Weights of a small transformer language model.
Size: 13 layers, width 256, 8 heads of 32, vocabulary 8192, 12.6M parameters.
Architecture: biases, tied embeddings.
Training: a variant of Adam for these matrices, 293M tokens, 8939 steps.
MLP neurons of a small language model. Each row is named by its layer, matrix (up: input weights) and neuron, and shows model dimensions 16-79. Each number is 200 + 40 x the weight over its row's rms, rounded and kept within 0 to 999.
A block is one neuron, or neurons of one layer that tend to fire together. After each block is what it responds to, as a language model described it from the Wikipedia text at the highest values.

L4.up221,198,191,186,181,221,188,169,181,167,236,162,210,163,147,225,152,191,177,181,244,147,225,182,194,176,183,203,207,165,206,179,153,200,213,169,226,169,224,142,171,183,174,260,347,160,214,193,74,190,278,175,126,132,164,195,193,208,189,192,295,234,199,206,179
Description: Quantity and degree words

L6.up251,133,171,212,227,251,224,236,231,199,221,178,230,217,161,146,213,203,189,186,212,272,154,192,155,190,236,241,164,174,239,213,144,204,208,252,224,149,201,161,158,157,132,127,233,213,262,189,234,231,240,204,205,203,159,162,173,176,174,209,176,194,199,183,218
L6.up351,173,173,239,168,192,198,209,241,204,221,164,223,208,219,113,197,230,166,149,211,295,144,281,273,235,179,191,218,228,166,244,204,200,262,134,167,165,130,247,230,200,82,172,162,265,259,174,228,216,268,251,192,242,207,230,122,186,190,202,175,166,211,221,211
L6.up502,133,145,231,212,177,222,218,224,198,201,177,182,247,264,196,214,189,167,145,249,231,224,226,217,240,224,216,221,190,146,206,185,206,237,181,159,213,190,179,237,152,148,138,211,256,292,176,191,207,226,183,179,160,181,187,167,181,193,228,236,230,231,196,182
L6.up763,192,122,221,209,160,184,198,207,210,194,131,150,276,234,216,173,178,234,196,196,199,178,154,210,219,209,274,184,163,141,123,180,199,263,220,206,167,178,191,241,179,183,155,253,223,224,180,210,197,207,184,304,187,204,191,155,183,193,253,203,245,188,210,189
Description: Mid-phrase content words

L6.up84,211,210,172,240,231,167,237,197,230,190,205,182,123,155,210,221,244,231,219,177,92,222,208,239,221,204,168,229,278,237,207,171,253,241,208,194,251,150,183,153,137,169,195,192,202,190,153,180,104,210,215,220,189,260,214,165,194,214,232,177,149,180,237,181
L6.up155,181,204,269,151,145,227,228,238,199,176,183,187,204,213,139,237,115,257,159,186,193,98,167,189,211,219,187,174,171,170,170,150,200,173,243,171,236,191,232,160,227,177,207,168,212,265,235,284,109,146,174,244,246,175,116,207,137,183,209,139,150,232,180,189
L6.up332,140,258,302,271,196,146,226,209,185,167,203,230,190,194,171,199,215,234,161,212,172,176,252,245,219,211,169,261,189,137,202,190,213,244,149,151,182,161,177,224,266,238,234,134,168,88,171,191,208,227,149,278,238,164,251,135,143,207,182,242,196,190,224,202
L6.up806,201,198,223,244,228,215,200,156,209,187,239,161,141,236,193,139,203,193,199,203,209,171,207,196,93,198,132,209,196,156,183,188,169,258,137,172,257,212,145,196,174,240,198,254,186,294,246,202,176,231,172,235,227,232,196,211,145,205,185,235,194,252,132,179
Description: Clause-opening who/that

L4.up439,215,161,224,184,158,245,176,203,157,263,250,183,161,218,235,190,256,197,136,169,152,182,230,220,191,223,193,225,155,214,225,151,263,168,160,226,227,251,254,146,183,211,223,179,202,132,248,187,160,207,282,182,328,97,185,173,222,190,201,243,233,228,275,173
Description: Token after a name

L5.up85,198,124,255,281,136,282,269,241,264,165,231,210,255,174,162,209,207,157,147,186,155,187,240,164,138,167,161,195,196,232,138,150,260,181,209,147,191,231,201,224,255,148,214,157,213,233,213,161,185,242,219,160,209,160,256,175,213,190,212,190,233,171,206,195
L5.up213,215,207,262,211,202,178,286,212,191,107,242,214,273,136,219,187,149,219,144,233,171,197,180,199,163,163,185,177,202,208,196,170,280,220,196,160,205,153,158,158,221,174,160,217,190,254,212,205,212,168,190,217,217,184,208,154,218,237,240,269,270,162,207,192
L5.up243,158,247,188,248,172,142,241,148,205,137,174,254,184,238,213,289,134,232,189,165,193,168,218,180,187,224,173,208,216,161,184,191,162,240,240,228,194,171,239,230,236,98,167,121,182,166,180,243,231,115,164,218,175,234,219,187,202,197,221,142,196,178,192,213
L5.up262,170,155,191,217,201,174,284,212,276,190,196,213,269,223,244,166,222,291,176,220,249,213,187,226,186,259,180,215,113,190,224,261,137,269,213,282,124,192,257,247,208,197,169,212,244,213,130,224,247,118,173,215,144,185,242,255,245,171,230,204,176,203,188,221
L5.up285,184,262,232,198,219,139,199,172,211,173,208,226,239,243,160,229,206,226,235,123,136,205,207,191,198,142,152,212,231,143,250,144,236,170,212,250,178,253,252,231,244,258,218,227,178,225,213,237,217,226,236,216,198,155,195,166,207,192,218,205,303,164,80,224
L5.up366,233,198,200,222,241,158,236,256,229,113,207,259,220,182,188,219,167,188,188,190,213,217,170,215,208,172,162,280,203,181,159,152,256,225,223,222,161,213,203,225,233,187,156,230,151,158,214,302,204,154,209,205,196,125,256,169,217,197,244,209,264,150,168,192
L5.up417,182,228,239,142,274,203,241,114,269,136,127,152,193,161,222,136,235,188,246,217,148,177,228,208,226,134,162,167,214,153,170,222,215,208,247,303,164,165,283,198,152,169,237,170,202,225,176,297,242,236,215,220,138,210,247,152,206,264,208,219,220,162,218,285
L5.up514,210,115,168,158,223,189,251,202,268,128,180,232,245,192,191,185,227,209,210,216,173,182,169,210,169,188,110,199,203,193,144,171,172,158,219,268,196,183,226,180,272,216,163,218,227,240,159,125,189,116,234,219,121,167,222,248,235,188,324,225,231,147,170,248
L5.up522,196,207,212,195,246,147,191,225,220,193,215,197,206,186,245,163,233,220,180,192,181,258,169,139,176,270,154,234,143,170,175,176,123,231,180,240,125,175,218,151,218,138,125,183,142,192,217,226,141,164,214,216,196,219,163,234,224,159,173,214,185,196,190,236
L5.up541,269,228,149,214,103,175,251,242,187,204,208,134,218,242,183,154,248,201,172,229,188,248,210,249,202,241,242,207,194,100,193,174,211,237,126,204,190,176,183,196,204,140,201,278,212,193,216,182,245,281,279,225,204,215,254,186,196,222,175,183,173,211,213,147
L5.up621,211,121,138,161,210,219,182,163,198,216,216,221,210,203,171,186,262,256,250,187,161,211,210,257,172,230,150,234,232,165,156,193,140,204,179,247,127,171,226,181,242,162,247,194,218,196,206,169,244,137,204,255,192,222,225,194,215,209,205,219,215,102,150,268
L5.up708,189,231,180,239,195,271,197,164,254,172,202,198,183,218,245,223,226,178,223,207,173,271,260,154,163,215,198,249,241,239,148,134,143,194,221,187,217,218,257,230,286,159,183,283,151,148,184,137,268,213,166,181,207,225,271,148,179,214,259,229,171,139,222,222
L5.up868,241,243,270,182,165,130,215,219,200,233,311,233,196,200,242,159,257,224,218,243,214,220,183,192,167,221,203,237,206,270,221,208,193,168,188,135,160,165,142,248,201,185,168,68,192,224,170,179,238,238,245,126,207,193,207,233,219,244,179,159,167,216,245,249
L5.up958,202,242,183,195,170,223,135,178,199,161,196,171,256,154,167,199,216,285,197,123,177,188,258,151,145,110,154,199,193,249,197,189,197,163,250,226,147,214,277,239,227,180,169,179,205,142,124,268,195,205,163,254,176,239,206,178,202,240,184,183,303,161,195,230
L5.up1006,212,215,170,193,97,187,153,179,215,197,224,197,199,227,162,195,188,218,196,247,246,215,174,193,235,174,217,247,240,135,219,159,147,156,241,195,172,167,198,122,248,204,174,128,242,213,235,224,171,264,280,178,190,185,184,213,158,235,163,126,148,234,209,152
L5.up1023,194,216,217,227,174,193,150,158,227,247,227,207,214,228,199,165,232,138,202,243,235,237,206,266,234,230,201,189,194,230,231,226,232,190,201,153,187,195,176,194,250,137,282,229,180,214,166,135,236,241,219,125,185,222,210,230,176,230,253,224,176,167,149,223
Description: Clause continuation after comma

L5.up60,205,233,263,258,175,153,199,272,225,229,224,183,177,204,197,177,266,190,214,221,147,226,173,228,157,195,297,226,135,212,209,220,217,163,201,124,178,222,127,224,161,195,192,123,200,213,206,191,215,309,232,111,218,189,135,213,171,282,216,209,172,216,209,238
L5.up191,165,222,203,268,208,147,215,214,232,181,158,227,179,231,229,221,189,208,167,249,270,218,276,259,213,175,172,181,109,145,176,154,194,167,249,186,202,152,251,158,266,308,235,196,181,87,222,227,309,225,220,237,229,219,223,171,153,255,229,245,179,241,199,221
L5.up251,253,177,164,218,148,206,195,234,160,256,169,171,173,181,145,134,183,213,199,204,192,212,79,154,191,201,312,191,165,193,233,188,215,219,107,136,209,232,184,245,171,233,218,255,210,266,186,125,149,254,199,213,186,168,146,205,237,217,153,205,180,224,210,123
L5.up255,224,206,159,218,203,137,230,260,184,192,226,197,231,228,138,242,201,234,164,181,177,246,191,212,260,176,215,247,165,195,245,220,227,155,238,187,193,175,199,233,159,258,216,211,192,110,172,98,264,249,253,46,251,159,230,211,137,199,222,215,155,160,228,197
L5.up264,196,200,195,197,222,198,172,188,200,189,213,209,153,228,188,120,157,141,190,245,235,167,187,178,232,191,177,196,206,212,267,184,168,190,286,159,170,164,257,81,232,225,240,389,204,282,219,253,223,258,227,281,188,178,224,190,212,176,221,150,206,224,169,178
L5.up320,230,192,178,184,146,151,209,237,228,236,229,211,204,168,218,215,161,185,169,263,217,232,208,250,269,166,203,218,143,279,301,236,183,157,121,159,162,172,248,224,192,222,239,128,158,166,141,157,237,302,196,147,164,129,208,197,158,218,189,267,195,236,166,153
L5.up345,176,203,170,155,161,160,214,209,227,172,203,205,232,222,245,97,132,219,166,225,122,265,266,213,158,190,230,188,187,220,232,189,179,160,136,191,180,160,230,210,231,176,193,199,190,253,185,249,266,273,194,265,231,194,253,158,190,205,296,168,223,274,170,195
L5.up382,234,172,259,176,216,193,214,245,220,182,181,176,247,226,178,247,202,205,177,223,137,232,227,204,200,190,221,197,207,201,261,196,242,150,202,224,169,246,170,311,187,207,214,194,193,215,127,113,214,234,137,45,213,203,229,189,149,181,206,246,191,174,149,182
L5.up441,282,172,198,119,191,175,200,241,257,229,168,134,219,213,213,98,233,177,145,208,157,228,190,242,146,183,207,187,148,237,227,152,176,128,215,214,188,181,177,186,207,164,209,134,189,189,181,133,254,252,179,176,207,186,167,171,167,221,269,262,201,256,109,181
L5.up506,210,210,212,163,195,141,200,223,210,270,190,199,184,193,271,127,175,181,249,242,182,179,116,174,178,123,262,200,232,197,141,206,227,148,168,72,146,212,254,195,253,150,153,155,226,210,183,140,195,198,149,249,154,182,155,255,291,239,149,211,209,253,217,159
L5.up521,235,175,266,130,196,194,193,244,216,192,189,159,208,247,222,231,143,209,195,196,176,211,190,167,190,164,170,192,166,257,241,168,192,129,251,144,159,184,235,163,167,174,192,100,195,259,197,200,255,247,208,202,200,233,235,219,130,230,223,207,197,278,192,197
L5.up550,229,201,268,174,170,185,152,214,276,226,139,199,198,240,196,173,210,229,186,278,210,253,197,172,203,185,214,203,210,198,320,226,164,173,247,207,171,180,191,163,219,154,215,223,211,212,235,210,228,224,254,158,208,181,197,237,167,225,213,180,173,277,135,129
L5.up702,201,237,140,203,169,201,253,225,206,218,257,185,211,189,254,53,287,170,251,237,228,177,218,209,182,151,202,210,219,177,186,160,178,190,171,179,181,196,190,222,167,351,153,143,190,233,178,169,225,245,243,249,169,244,231,189,153,217,182,181,190,227,242,195
L5.up719,231,204,225,180,174,171,110,183,163,236,242,218,101,206,124,268,194,218,183,161,142,209,205,227,236,156,225,184,196,243,230,72,198,298,218,162,184,259,192,186,227,263,275,165,151,194,203,201,271,192,294,195,204,180,183,122,194,148,157,212,198,220,158,175
L5.up757,271,237,251,148,209,136,218,282,258,187,197,177,192,202,283,180,135,176,226,223,184,185,123,225,171,180,260,237,160,323,183,250,167,188,200,183,175,188,195,216,198,252,166,175,217,180,161,187,229,216,185,113,175,187,201,173,221,247,162,140,236,245,154,181
L5.up880,188,161,262,210,199,201,103,215,211,249,205,213,222,180,249,144,289,154,188,229,198,241,218,207,217,194,173,227,166,278,248,201,249,155,173,188,161,232,185,178,155,207,222,0,195,209,186,167,212,253,170,119,167,134,190,194,198,188,284,216,163,161,172,192
Description: Closing quotation marks

L4.up165,249,185,175,210,244,211,189,186,172,216,197,195,269,191,207,208,197,175,229,225,140,218,205,147,185,235,190,232,182,202,139,209,187,139,146,224,177,207,196,197,223,172,217,223,266,225,218,140,183,223,212,250,289,268,285,198,230,199,201,231,226,250,187,229
Description: Word after comma in lists

L6.up497,199,124,243,176,248,285,242,228,230,188,178,151,224,161,185,190,216,232,191,146,89,244,207,215,227,269,181,208,152,226,230,223,209,223,226,228,203,170,177,174,289,191,258,202,202,195,150,154,205,181,229,171,214,205,243,239,172,209,129,193,171,166,152,212
L6.up799,156,214,218,234,198,177,189,195,109,234,236,242,281,181,220,201,116,251,208,172,154,174,175,232,167,194,193,197,147,163,243,131,122,215,196,208,145,210,199,150,259,206,233,187,254,196,182,128,189,132,181,179,146,173,287,116,268,187,291,228,208,148,168,276
L6.up962,238,93,179,170,185,216,150,183,186,97,193,219,230,147,177,241,224,246,194,204,159,174,209,173,196,184,175,233,214,196,118,179,181,224,220,231,103,194,265,215,217,227,162,227,188,182,161,162,224,135,136,231,192,180,214,261,218,165,243,181,268,212,229,216
L6.up1000,198,185,212,166,187,236,149,218,219,160,162,280,184,171,163,148,155,195,206,260,200,248,148,192,210,237,121,239,108,203,157,123,183,232,192,246,176,208,222,173,263,125,146,213,166,181,155,174,245,150,239,162,214,195,261,220,198,213,287,204,154,225,190,289
Description: Clause-linking connectives after comma

L4.up26,143,239,256,179,183,167,220,237,241,206,194,189,265,205,188,166,282,219,135,190,198,127,248,184,251,225,147,196,172,222,194,162,196,141,169,201,185,185,205,186,206,182,183,230,242,202,235,182,285,250,168,189,194,163,179,185,168,193,166,182,179,185,189,187
Description: Relative who, from, about

L5.up50,221,171,271,206,219,264,159,213,249,222,146,157,147,238,194,283,249,244,172,193,136,282,244,193,119,225,181,239,146,229,166,204,184,146,230,212,188,197,161,295,179,162,199,218,143,151,180,238,189,221,230,109,217,248,250,195,132,216,254,268,191,174,158,231
L5.up102,179,181,185,168,173,200,165,180,223,223,205,234,196,194,295,178,233,183,144,208,216,233,241,247,194,196,139,234,148,210,196,163,194,155,203,195,216,140,191,182,245,167,227,0,201,93,185,181,274,221,257,121,213,157,193,214,195,200,228,236,189,222,174,310
L5.up114,154,280,227,221,234,184,182,163,231,204,163,227,171,205,222,197,264,199,233,208,149,221,217,193,193,206,141,207,264,142,204,171,217,251,239,206,199,179,199,189,273,94,235,192,145,57,195,199,313,175,266,135,203,247,275,169,117,192,158,197,186,185,225,248
L5.up125,213,186,176,186,213,201,157,192,239,218,198,183,204,228,205,177,195,186,171,259,137,229,221,200,182,165,190,261,163,178,175,108,170,164,247,181,195,199,265,165,221,175,229,163,184,240,285,228,264,239,226,135,194,170,197,216,160,231,296,240,216,240,177,225
L5.up134,189,218,197,208,194,215,244,184,189,188,222,269,193,166,253,203,256,172,213,165,192,215,168,205,203,209,200,235,238,207,199,247,208,201,180,134,237,147,233,282,169,194,228,78,224,90,139,132,246,183,182,135,182,204,183,189,199,197,121,185,256,208,206,234
L5.up215,167,257,192,251,209,219,174,166,210,221,249,230,222,201,277,182,247,198,158,216,237,230,199,259,276,209,149,206,213,184,197,252,190,208,220,264,218,186,182,178,232,288,224,229,188,100,176,215,293,131,286,94,206,205,241,204,204,161,174,247,194,191,207,238
L5.up235,146,251,245,245,206,206,232,201,254,178,218,208,124,242,239,341,241,224,173,162,144,241,253,162,149,212,192,217,233,178,140,182,212,211,164,136,232,220,172,260,176,154,182,197,190,124,151,243,250,187,202,163,240,231,232,217,91,226,195,222,203,199,205,263
L5.up276,160,156,256,255,237,146,212,217,192,206,218,220,224,185,216,219,150,263,191,205,180,237,172,158,215,210,168,212,193,104,301,266,200,201,235,247,177,245,250,245,157,281,244,71,203,146,238,158,185,199,168,111,239,177,143,202,151,173,126,237,185,198,190,175
L5.up335,173,180,139,220,196,208,157,169,217,184,184,237,132,246,205,235,127,182,123,251,206,243,219,250,203,188,126,217,186,158,199,127,174,163,234,167,186,156,204,120,260,227,279,276,207,141,221,265,297,186,204,110,208,165,185,217,155,190,296,221,227,229,203,264
L5.up362,175,207,259,170,217,172,167,245,217,190,224,203,159,202,234,301,167,171,178,183,178,172,211,173,226,217,248,228,186,274,221,182,224,176,154,188,180,229,197,249,216,129,183,98,213,142,196,127,213,233,127,129,204,158,179,161,211,215,138,154,206,166,207,270
L5.up499,126,208,317,207,205,226,157,208,245,230,166,233,193,206,247,268,262,230,213,241,137,229,230,189,178,189,158,272,228,162,157,186,231,158,279,147,201,198,195,219,180,180,194,55,181,170,213,221,266,206,212,76,197,234,222,233,152,229,231,265,202,214,200,240
L5.up625,157,213,208,218,156,221,136,149,263,195,144,249,144,143,142,225,224,221,219,206,239,195,222,228,165,189,178,172,210,151,217,168,209,215,230,221,242,197,166,161,174,240,195,145,229,187,252,185,199,210,215,177,186,235,221,222,124,238,211,215,201,232,136,213
L5.up654,233,203,163,200,137,234,181,156,269,273,229,170,212,154,312,122,256,191,242,205,191,257,179,238,207,150,172,215,182,184,225,237,175,168,234,224,188,191,263,244,241,152,185,122,151,212,215,202,271,186,212,117,163,200,188,223,224,219,199,240,176,251,165,196
L5.up830,205,195,205,350,138,167,169,145,173,218,271,225,201,180,196,163,264,185,227,213,271,234,206,232,158,183,227,223,134,183,262,154,186,94,194,159,181,219,165,191,220,99,183,89,211,279,196,216,195,277,210,90,191,166,135,231,135,254,262,224,162,204,170,235
L5.up849,218,263,170,268,210,155,146,198,198,195,191,238,235,178,176,147,204,160,179,228,181,187,238,206,214,211,137,252,167,170,228,199,216,169,189,237,191,143,163,231,161,114,264,350,178,140,210,199,259,173,229,112,167,215,232,182,131,188,220,192,223,242,189,223
L5.up951,238,236,248,270,191,218,193,163,204,193,186,160,178,224,163,270,299,234,192,147,187,185,289,214,212,212,195,250,182,240,162,167,252,183,249,207,187,188,156,292,168,203,201,227,146,109,142,129,201,212,229,140,157,237,231,186,163,208,254,204,185,131,210,270
Description: Clause links and place nouns

L6.up11,198,273,199,185,204,165,227,236,216,251,186,185,186,151,193,141,246,205,182,212,148,133,174,188,218,206,197,224,184,248,186,212,210,149,195,232,161,186,208,276,161,188,197,205,155,142,191,93,143,199,168,232,135,209,194,169,209,258,238,194,175,189,206,201
L6.up580,235,235,198,180,209,176,220,307,204,174,243,149,159,194,187,232,92,214,164,211,192,146,164,152,176,240,231,209,166,270,145,153,156,184,226,221,183,273,167,142,176,279,186,199,190,189,226,166,81,211,164,151,151,226,132,182,175,185,203,187,165,255,213,196
L6.up695,177,218,248,239,249,146,246,226,186,219,228,116,143,232,186,223,235,163,138,182,204,162,199,214,201,213,137,221,179,211,268,234,152,201,214,149,204,224,159,194,140,260,209,195,232,144,184,194,238,190,159,121,241,150,218,127,206,196,201,202,188,244,192,229
L6.up887,189,236,202,191,202,199,222,249,208,227,221,171,211,190,149,164,229,229,160,209,212,160,191,183,229,224,195,203,210,121,195,183,188,237,180,221,215,193,228,230,189,128,231,201,236,196,203,118,185,144,190,259,170,180,192,214,186,204,160,228,117,216,175,179
Description: Closing quotation marks

L5.up82,153,208,183,174,190,240,217,197,215,182,217,188,189,227,246,187,231,187,137,219,143,177,304,189,219,230,134,192,201,201,146,156,160,218,201,210,183,127,225,190,255,238,189,246,201,170,172,222,280,192,202,340,197,192,286,202,230,170,232,204,229,193,264,270
L5.up84,232,153,168,160,218,265,206,190,239,217,172,208,191,237,194,230,145,214,154,239,209,274,192,249,108,174,216,169,169,223,166,158,180,200,263,245,223,188,218,244,205,155,188,93,214,246,166,258,200,180,194,198,193,239,183,161,116,226,263,232,208,197,110,182
L5.up97,173,188,242,192,265,186,182,186,237,172,226,191,187,212,174,255,121,176,129,248,202,216,230,197,111,218,171,204,157,227,115,119,200,177,235,208,203,210,144,172,224,184,236,310,212,141,224,275,205,208,210,198,256,207,158,159,188,230,240,233,265,198,172,188
L5.up105,219,181,134,186,281,238,238,219,208,253,122,211,190,166,215,147,223,179,211,207,201,184,256,204,177,160,179,145,195,224,136,170,254,246,212,176,176,183,221,261,200,201,138,205,160,172,116,181,238,166,195,218,219,263,211,185,195,204,237,264,202,147,191,172
L5.up146,253,196,84,180,193,171,227,217,171,201,202,151,174,201,208,123,216,200,193,229,217,165,268,199,151,233,199,207,162,111,167,127,132,203,212,276,160,150,208,153,253,194,167,94,241,252,259,232,169,213,225,304,170,244,239,199,248,197,192,217,182,184,248,202
L5.up209,187,212,141,144,220,182,216,242,211,221,182,155,208,193,171,146,220,111,193,262,202,162,285,270,177,204,184,225,131,208,203,139,212,211,196,209,202,185,183,258,205,327,142,286,264,251,191,207,238,183,170,277,222,213,303,184,180,211,167,226,228,146,206,236
L5.up241,156,217,179,248,228,229,172,215,205,230,206,223,171,226,246,211,233,207,164,241,260,233,248,207,149,137,197,214,197,211,134,166,168,119,230,205,196,148,227,146,195,234,130,18,204,258,238,362,258,173,236,230,179,198,225,223,130,209,269,185,193,235,174,267
L5.up299,122,203,220,196,211,270,194,204,194,192,131,249,239,211,232,260,224,170,146,174,235,144,243,175,229,203,195,122,139,181,138,147,229,179,231,110,205,149,225,162,137,240,227,169,202,224,205,202,210,185,249,328,181,205,157,186,175,180,192,284,214,180,164,208
L5.up391,221,201,181,166,215,271,201,235,205,184,196,223,172,245,206,216,204,202,146,223,243,262,213,139,190,206,203,205,179,158,102,154,143,217,215,110,159,135,261,167,247,224,231,227,203,249,191,246,187,188,240,308,193,196,221,211,237,218,200,197,233,196,195,186
L5.up419,209,229,264,141,220,188,178,251,267,179,112,158,177,232,135,189,177,243,128,215,179,190,277,199,204,221,181,208,199,206,205,172,137,211,280,237,208,170,216,227,204,159,192,195,203,221,265,187,222,198,226,243,240,239,246,180,175,251,257,191,209,239,197,166
L5.up547,185,172,256,185,280,185,193,177,226,175,187,189,165,227,161,241,92,241,157,262,156,231,147,165,177,206,168,211,159,153,180,170,155,239,247,252,186,238,244,158,242,210,204,261,217,185,247,272,166,179,142,249,179,169,184,167,213,216,156,193,263,245,183,177
L5.up642,167,212,163,203,193,204,148,204,232,163,173,196,155,278,176,252,122,182,124,217,202,214,225,183,196,211,141,191,206,145,179,152,142,171,254,197,213,177,216,188,229,179,220,356,211,259,220,304,269,154,192,291,202,199,205,192,167,205,257,160,213,181,202,209
L5.up656,205,171,226,188,215,254,172,244,229,222,160,170,115,205,237,261,159,173,190,214,197,253,166,175,162,169,277,194,177,314,201,189,174,201,216,164,197,173,187,236,183,162,149,192,225,235,172,212,237,205,177,190,200,179,247,162,251,185,176,208,229,181,163,213
L5.up729,182,245,226,234,215,209,161,216,253,191,221,217,156,199,202,262,161,146,151,208,179,225,282,204,243,247,132,210,199,200,176,153,164,223,221,223,178,157,197,238,289,101,251,257,151,156,201,180,280,258,277,171,217,199,267,118,152,229,239,229,175,148,173,219
L5.up978,179,169,181,179,211,269,212,181,219,233,193,209,212,140,232,95,215,193,219,196,275,150,234,235,150,194,164,230,227,177,172,122,162,198,219,171,232,181,224,159,259,181,143,238,201,204,142,247,289,229,281,224,238,227,206,154,201,233,230,280,196,213,177,183
L5.up998,224,170,244,172,220,243,173,220,180,198,193,206,165,199,130,193,153,143,190,260,241,158,182,133,207,197,183,228,181,244,170,133,149,217,244,145,183,163,200,164,182,217,248,180,235,260,261,172,190,261,183,370,180,190,239,190,219,223,203,190,283,217,210,199
Description: Repeated list modifiers